MLP neurons of a small language model. Each row is named by its layer, matrix (up: input weights; down: output weights) and neuron, and shows model dimensions 32-95. Each number is 50 + 15 x the weight over its row's rms, rounded and kept within 0 to 99.
After each neuron's rows, "fires after" lists the tokens most often just before its 100 highest values on Wikipedia text that the model never trained on.

L4.up947:20 60 63 50 43 50 22 59 52 29 57 17 71 73 89 59 33 44 26 81 41 48 57 50 22 68 49 65 55 32 52 61 49 62 68 44 64 61 45 50 72 75 21 31 34 29 42 28 54 45 41 72 38 62 53 46 63 53 66 74 45 35 57 51
L4.down947:29 64 59 61 79 53 49 50 59 60 57 59 38 67 50 48 41 64 80 55 63 51 66 47 40 32 66 55 46 45 42 69 64 39 42 40 37 45 81 58 88 20 56 56 52 63 53 54 35 18 75 34 35 77 42 39 58 68 50 35 44 52 62 43
fires after: "-", " \"", " (", " Mc", "ul", " '"

L4.up930:57 42 42 81 56 51 56 27 75 65 52 62 63 49 81 52 37 32 69 68 60 40 44 51 64 61 60 66 58 41 46 45 42 13 84 39 30 47 59 64 49 54 64 29 32 45 27 53 30 41 57 41 58 40 65 53 33 47 59 41 45 23 43 42
L4.down930:59 57 34 45 78 53 37 77 55 31 50 44 71 68 40 38 48 64 31 91 44 30 42 45 63 37 53 43 64 69 69 30 54 46 34 31 37 27 78 43 53 83 58 62 26 36 51 42 92 53 46 60 64 55 44 70 54 37 54 37 39 40 76 57
fires after: ".", "\n", ","

L4.up304:57 46 49 80 47 66 64 50 55 40 56 29 69 60 69 51 38 49 46 60 32 50 41 84 71 64 61 40 31 58 51 28 37 59 42 60 43 32 31 56 52 34 83 64 44 51 30 47 49 50 83 24 58 52 32 50 38 42 46 63 38 66 61 48
L4.down304:50 53 57 55 10 55 56 66 81 63 43 87 37 29 24 52 37 58 53 50 43 24 52 53 21 70 37 39 27 54 40 67 63 42 86 57 32 45 66 44 50 84 39 27 53 68 84 27 44 47 48 57 44 40 27 51 55 35 55 35 47 53 76 24
fires after: " (", " L", " \"", " D", " Genus", ";"

L4.up695:55 35 54 11 55 63 64 34 37 89 46 52 40 59 31 68 65 49 21 25 42 34 57 58 59 49 40 62 43 42 53 73 23 42 82 52 71 77 39 02 41 56 39 53 56 51 39 28 23 34 44 45 65 34 53 34 72 56 38 23 62 57 46 45
L4.down695:56 08 74 61 24 51 32 48 52 69 43 37 53 38 31 59 46 57 34 53 49 77 56 58 55 45 39 50 31 41 34 50 37 54 67 41 47 79 40 58 37 78 43 57 39 55 64 41 53 58 16 33 58 50 46 55 52 48 41 48 38 35 46 75
fires after: " in", " In", "-", " (", "uc", "c"

L4.up442:54 40 40 46 79 48 45 62 64 19 56 46 43 54 45 72 60 65 37 54 36 58 57 43 51 56 42 38 40 85 74 61 22 59 40 34 60 60 53 53 59 55 54 51 38 43 71 44 49 74 79 30 42 52 50 45 57 90 52 40 54 38 60 37
L4.down442:48 54 48 45 42 66 61 31 64 58 49 37 69 46 38 77 40 41 54 51 74 36 39 65 45 63 58 58 23 47 69 39 70 16 49 56 46 39 33 42 63 54 55 44 46 28 45 26 31 69 63 43 78 47 44 52 66 39 28 28 27 47 42 65
fires after: "-", "==", "====", "===", " ("

L13.up576:38 47 37 53 39 53 72 46 33 76 30 19 46 75 30 51 40 58 54 66 36 39 71 72 74 57 55 38 44 42 45 64 34 27 34 33 52 40 46 56 47 73 60 58 47 63 19 41 41 70 37 57 65 35 72 51 53 20 43 68 44 43 71 52
L13.down576:63 57 72 52 34 39 45 43 39 55 91 58 42 39 60 45 53 44 42 56 60 50 41 44 69 54 35 99 64 31 50 40 65 44 86 60 40 67 81 38 68 35 55 69 45 27 47 67 46 36 48 37 36 53 10 78 33 53 53 58 53 57 49 43
fires after: " |", " ", ";"

L12.up32:56 74 48 72 34 48 56 29 37 45 48 67 25 51 40 25 27 49 34 42 49 51 41 40 71 99 31 51 46 77 55 47 50 53 75 56 26 76 39 61 49 41 50 58 44 63 35 40 71 33 69 59 65 14 56 58 32 80 35 75 48 56 52 37
L12.down32:39 44 57 39 71 63 66 81 74 46 54 67 55 66 33 49 33 49 60 44 60 38 38 70 37 38 26 46 77 65 51 09 50 42 46 57 49 22 72 39 67 45 69 37 32 88 60 48 50 45 40 44 72 52 71 41 76 74 75 43 49 31 35 67
fires after: ",", "),", " and"

L13.up1235:47 53 56 62 46 59 36 65 72 32 19 26 61 35 71 45 60 26 35 71 52 47 40 41 49 31 31 63 38 58 32 64 58 80 45 34 75 45 55 68 50 42 36 59 30 48 32 42 26 52 57 35 46 35 71 72 76 59 50 56 37 61 73 43
L13.down1235:58 60 47 55 48 65 46 64 64 39 58 66 47 47 45 55 13 66 55 56 45 82 57 53 33 63 80 36 32 57 38 46 52 71 49 45 44 44 82 52 50 67 55 42 54 49 72 51 53 36 51 47 18 56 28 61 76 37 60 26 59 63 60 56
fires after: "\n", "-", " Genus"

L13.up572:47 48 41 70 42 76 55 73 58 77 43 41 70 50 34 75 73 50 64 65 28 48 44 42 60 48 36 49 34 41 74 85 44 67 44 48 20 38 49 71 27 27 79 86 51 72 21 68 65 39 40 85 41 38 70 54 46 42 43 49 57 57 55 68
L13.down572:58 69 59 58 46 85 84 18 41 65 36 57 55 44 60 42 54 68 67 75 65 18 50 55 61 68 36 68 46 40 59 62 58 46 45 44 68 60 74 52 70 14 65 28 39 47 51 57 64 54 29 58 47 67 26 42 56 58 62 66 50 54 40 42
fires after: "|", " |"

L4.up153:46 79 54 41 67 46 56 57 53 28 67 58 42 59 61 54 92 64 38 56 59 43 52 32 46 71 66 27 33 34 30 38 23 40 18 16 34 57 40 50 66 29 59 62 58 51 36 55 72 44 67 43 37 64 64 42 54 49 46 59 49 54 38 51
L4.down153:60 57 30 60 20 60 32 62 52 58 30 22 71 70 40 57 22 59 38 54 64 53 45 47 24 26 61 34 31 52 56 34 58 60 61 55 42 48 58 49 73 43 81 31 54 70 73 32 85 36 51 42 51 57 67 56 69 49 52 23 44 31 73 59
fires after: " (", " as", "/", " \"", " As"

L4.up1030:42 59 10 66 68 49 53 65 59 17 53 45 52 49 67 80 53 46 46 11 65 65 57 47 57 91 69 57 42 49 88 48 50 49 48 32 44 61 43 56 59 51 75 35 51 52 29 63 49 58 76 78 52 68 66 25 53 47 50 84 43 87 40 51
L4.down1030:54 59 72 39 50 55 57 51 67 38 68 38 26 60 14 48 55 60 78 54 60 49 47 48 42 36 69 27 45 58 58 61 28 24 62 59 55 53 56 53 58 39 39 39 58 22 72 32 47 63 30 67 60 75 73 69 58 58 51 34 48 33 69 78
fires after: "B", "ording", " E", " due", " As", " ("

L18.up586:63 46 39 58 33 53 70 34 49 49 22 31 28 55 65 37 51 49 28 63 58 61 66 30 54 76 60 31 38 34 40 46 72 61 55 52 56 70 41 44 59 43 63 59 33 49 43 46 43 66 48 79 47 38 51 65 38 21 54 47 54 50 54 54
L18.down586:41 51 48 45 51 59 48 61 63 53 64 38 41 41 45 39 73 54 60 61 68 33 37 69 62 24 65 78 39 29 51 56 65 38 50 52 72 29 67 36 33 24 55 36 49 39 37 73 53 60 13 55 38 74 49 52 62 53 67 54 60 74 35 65
fires after: " on", ":", " ", " On", "On", "born"

L11.up376:57 62 67 44 46 57 20 46 59 34 53 61 49 70 33 54 37 66 32 40 43 46 68 68 43 37 60 59 51 43 41 66 43 27 18 76 40 47 39 77 50 66 70 50 56 24 54 72 40 36 30 70 37 40 41 68 14 34 55 50 58 54 61 54
L11.down376:55 47 44 60 57 36 55 50 70 35 39 51 67 41 00 54 28 53 33 54 52 79 38 39 01 47 67 78 34 70 60 28 65 58 39 33 49 53 48 20 47 37 47 74 62 37 74 52 58 26 50 45 39 52 40 37 66 75 50 43 52 49 51 40
fires after: " |", "|", ".", "\n", ")", "s"

L4.up772:64 45 30 59 49 90 56 49 64 45 51 38 59 76 26 68 51 38 36 54 73 62 55 66 57 37 44 56 56 58 33 24 70 27 57 67 31 63 49 56 70 71 43 31 52 69 44 44 62 40 53 19 47 47 57 10 37 60 51 66 50 43 79 66
L4.down772:60 65 42 17 72 40 46 60 73 61 62 61 62 36 47 66 43 54 24 44 63 27 33 26 25 41 56 79 40 53 44 39 58 62 66 26 55 46 68 17 48 34 74 57 29 57 70 52 60 58 74 61 68 53 27 28 39 74 57 50 50 60 45 51
fires after: "\n", "|", "C", "B", " s"

L18.up717:29 17 49 47 63 47 52 47 45 52 48 56 16 74 65 70 68 61 47 45 40 56 43 46 49 70 71 58 49 41 37 73 20 59 33 34 39 36 47 44 41 51 85 09 60 52 56 30 57 18 45 54 52 22 69 49 56 76 81 45 52 38 70 48
L18.down717:98 54 36 50 23 61 47 63 56 47 58 41 51 31 27 90 11 41 38 39 61 67 49 41 22 39 24 55 32 51 69 31 62 66 68 55 53 44 53 36 17 42 70 54 37 63 57 82 49 46 44 45 59 23 37 74 68 52 47 46 80 47 45 44
fires after: "\n", " (", " met", "|"

L4.up86:69 41 47 64 63 45 66 66 75 46 71 60 32 54 44 30 77 58 30 59 39 46 41 52 46 53 41 71 60 71 37 46 44 26 46 53 38 59 40 46 59 67 67 49 43 55 41 41 38 59 55 53 44 55 41 74 36 55 53 58 68 57 37 68
L4.down86:67 75 47 71 47 60 47 68 53 58 18 65 50 53 69 46 57 34 29 38 26 57 48 29 70 37 73 42 47 43 55 60 55 52 72 55 26 68 55 31 52 46 80 51 34 50 46 54 31 36 58 50 41 65 26 42 53 61 47 78 29 65 36 68
fires after: " C", " G", " g", " the", " I", " M"

L4.up841:35 47 42 34 47 48 56 49 76 54 61 47 53 55 45 70 73 48 50 75 49 50 63 42 53 49 47 59 51 36 50 55 61 45 37 40 41 57 50 01 30 48 69 46 53 52 57 44 55 77 67 42 41 27 70 69 24 62 51 59 52 48 71 50
L4.down841:66 56 42 19 41 52 41 59 39 39 32 71 57 50 32 32 56 52 48 71 33 75 63 58 30 63 46 53 48 56 58 44 78 61 31 45 44 49 52 43 70 50 74 48 36 27 49 38 54 58 46 79 13 43 71 58 59 39 51 31 70 68 47 41
fires after: " (", "-", " \"", "/", "==", "\n"

L4.up284:57 43 51 26 45 56 51 48 60 33 39 71 67 70 71 57 52 65 00 69 44 43 36 52 42 47 42 39 60 53 46 68 61 67 53 29 74 77 44 64 70 57 34 44 33 46 64 31 41 84 50 49 55 62 40 51 64 57 51 50 50 34 65 46
L4.down284:48 37 37 34 31 60 76 54 71 57 34 66 53 68 56 77 33 42 45 67 61 38 65 80 63 27 69 64 42 56 64 55 50 37 46 25 25 65 45 38 39 22 58 72 44 44 55 20 20 36 87 34 58 61 48 56 58 43 52 74 42 40 43 63
fires after: "==", "-", "===", " \"", " ("

L4.up1060:57 30 53 50 62 51 48 27 54 34 76 21 41 51 41 38 93 51 49 33 35 43 38 62 45 36 43 75 43 63 48 63 22 25 63 45 61 65 00 35 35 34 52 62 69 25 56 54 61 55 68 58 35 63 55 49 54 68 39 59 66 21 61 33
L4.down1060:48 35 46 36 44 55 45 46 42 68 92 55 61 33 51 46 47 57 52 77 49 76 49 80 64 27 62 44 30 69 41 79 51 46 24 49 55 48 51 58 37 50 44 30 26 49 34 71 42 47 34 45 63 54 68 48 65 47 31 45 34 43 56 63
fires after: " and", " in", " to", " ex", " In"

L11.up4:57 60 42 72 36 64 63 14 57 61 41 39 56 48 40 64 74 41 19 81 36 35 53 43 46 77 32 59 52 56 58 38 68 73 63 40 26 66 35 70 29 47 40 78 49 14 45 41 41 66 33 62 49 14 29 31 45 49 65 30 61 46 47 81
L11.down4:69 44 62 03 71 20 45 76 48 51 50 40 57 32 74 40 32 61 69 58 59 65 53 47 55 49 58 44 58 32 46 50 39 39 75 32 46 46 73 62 63 53 42 00 43 78 59 67 33 56 51 69 49 66 43 48 62 50 65 61 57 48 25 45
fires after: " of", " as", " was", " the", " is", ","

L4.up949:65 44 39 59 40 59 45 44 60 42 52 34 52 43 39 60 08 39 47 34 56 57 55 78 30 84 30 61 39 22 44 34 27 37 57 53 75 64 46 29 47 63 61 52 44 21 53 07 66 41 92 41 53 42 27 48 55 32 45 47 49 42 40 75
L4.down949:54 45 71 68 65 45 71 53 67 77 41 60 20 66 41 77 58 80 81 44 53 43 45 28 70 39 30 32 32 54 46 58 58 42 36 61 58 47 59 52 31 61 61 28 42 35 25 31 30 52 44 33 56 50 56 47 52 60 69 51 19 41 62 22
fires after: "M", " (", "The", "S", " the", "B"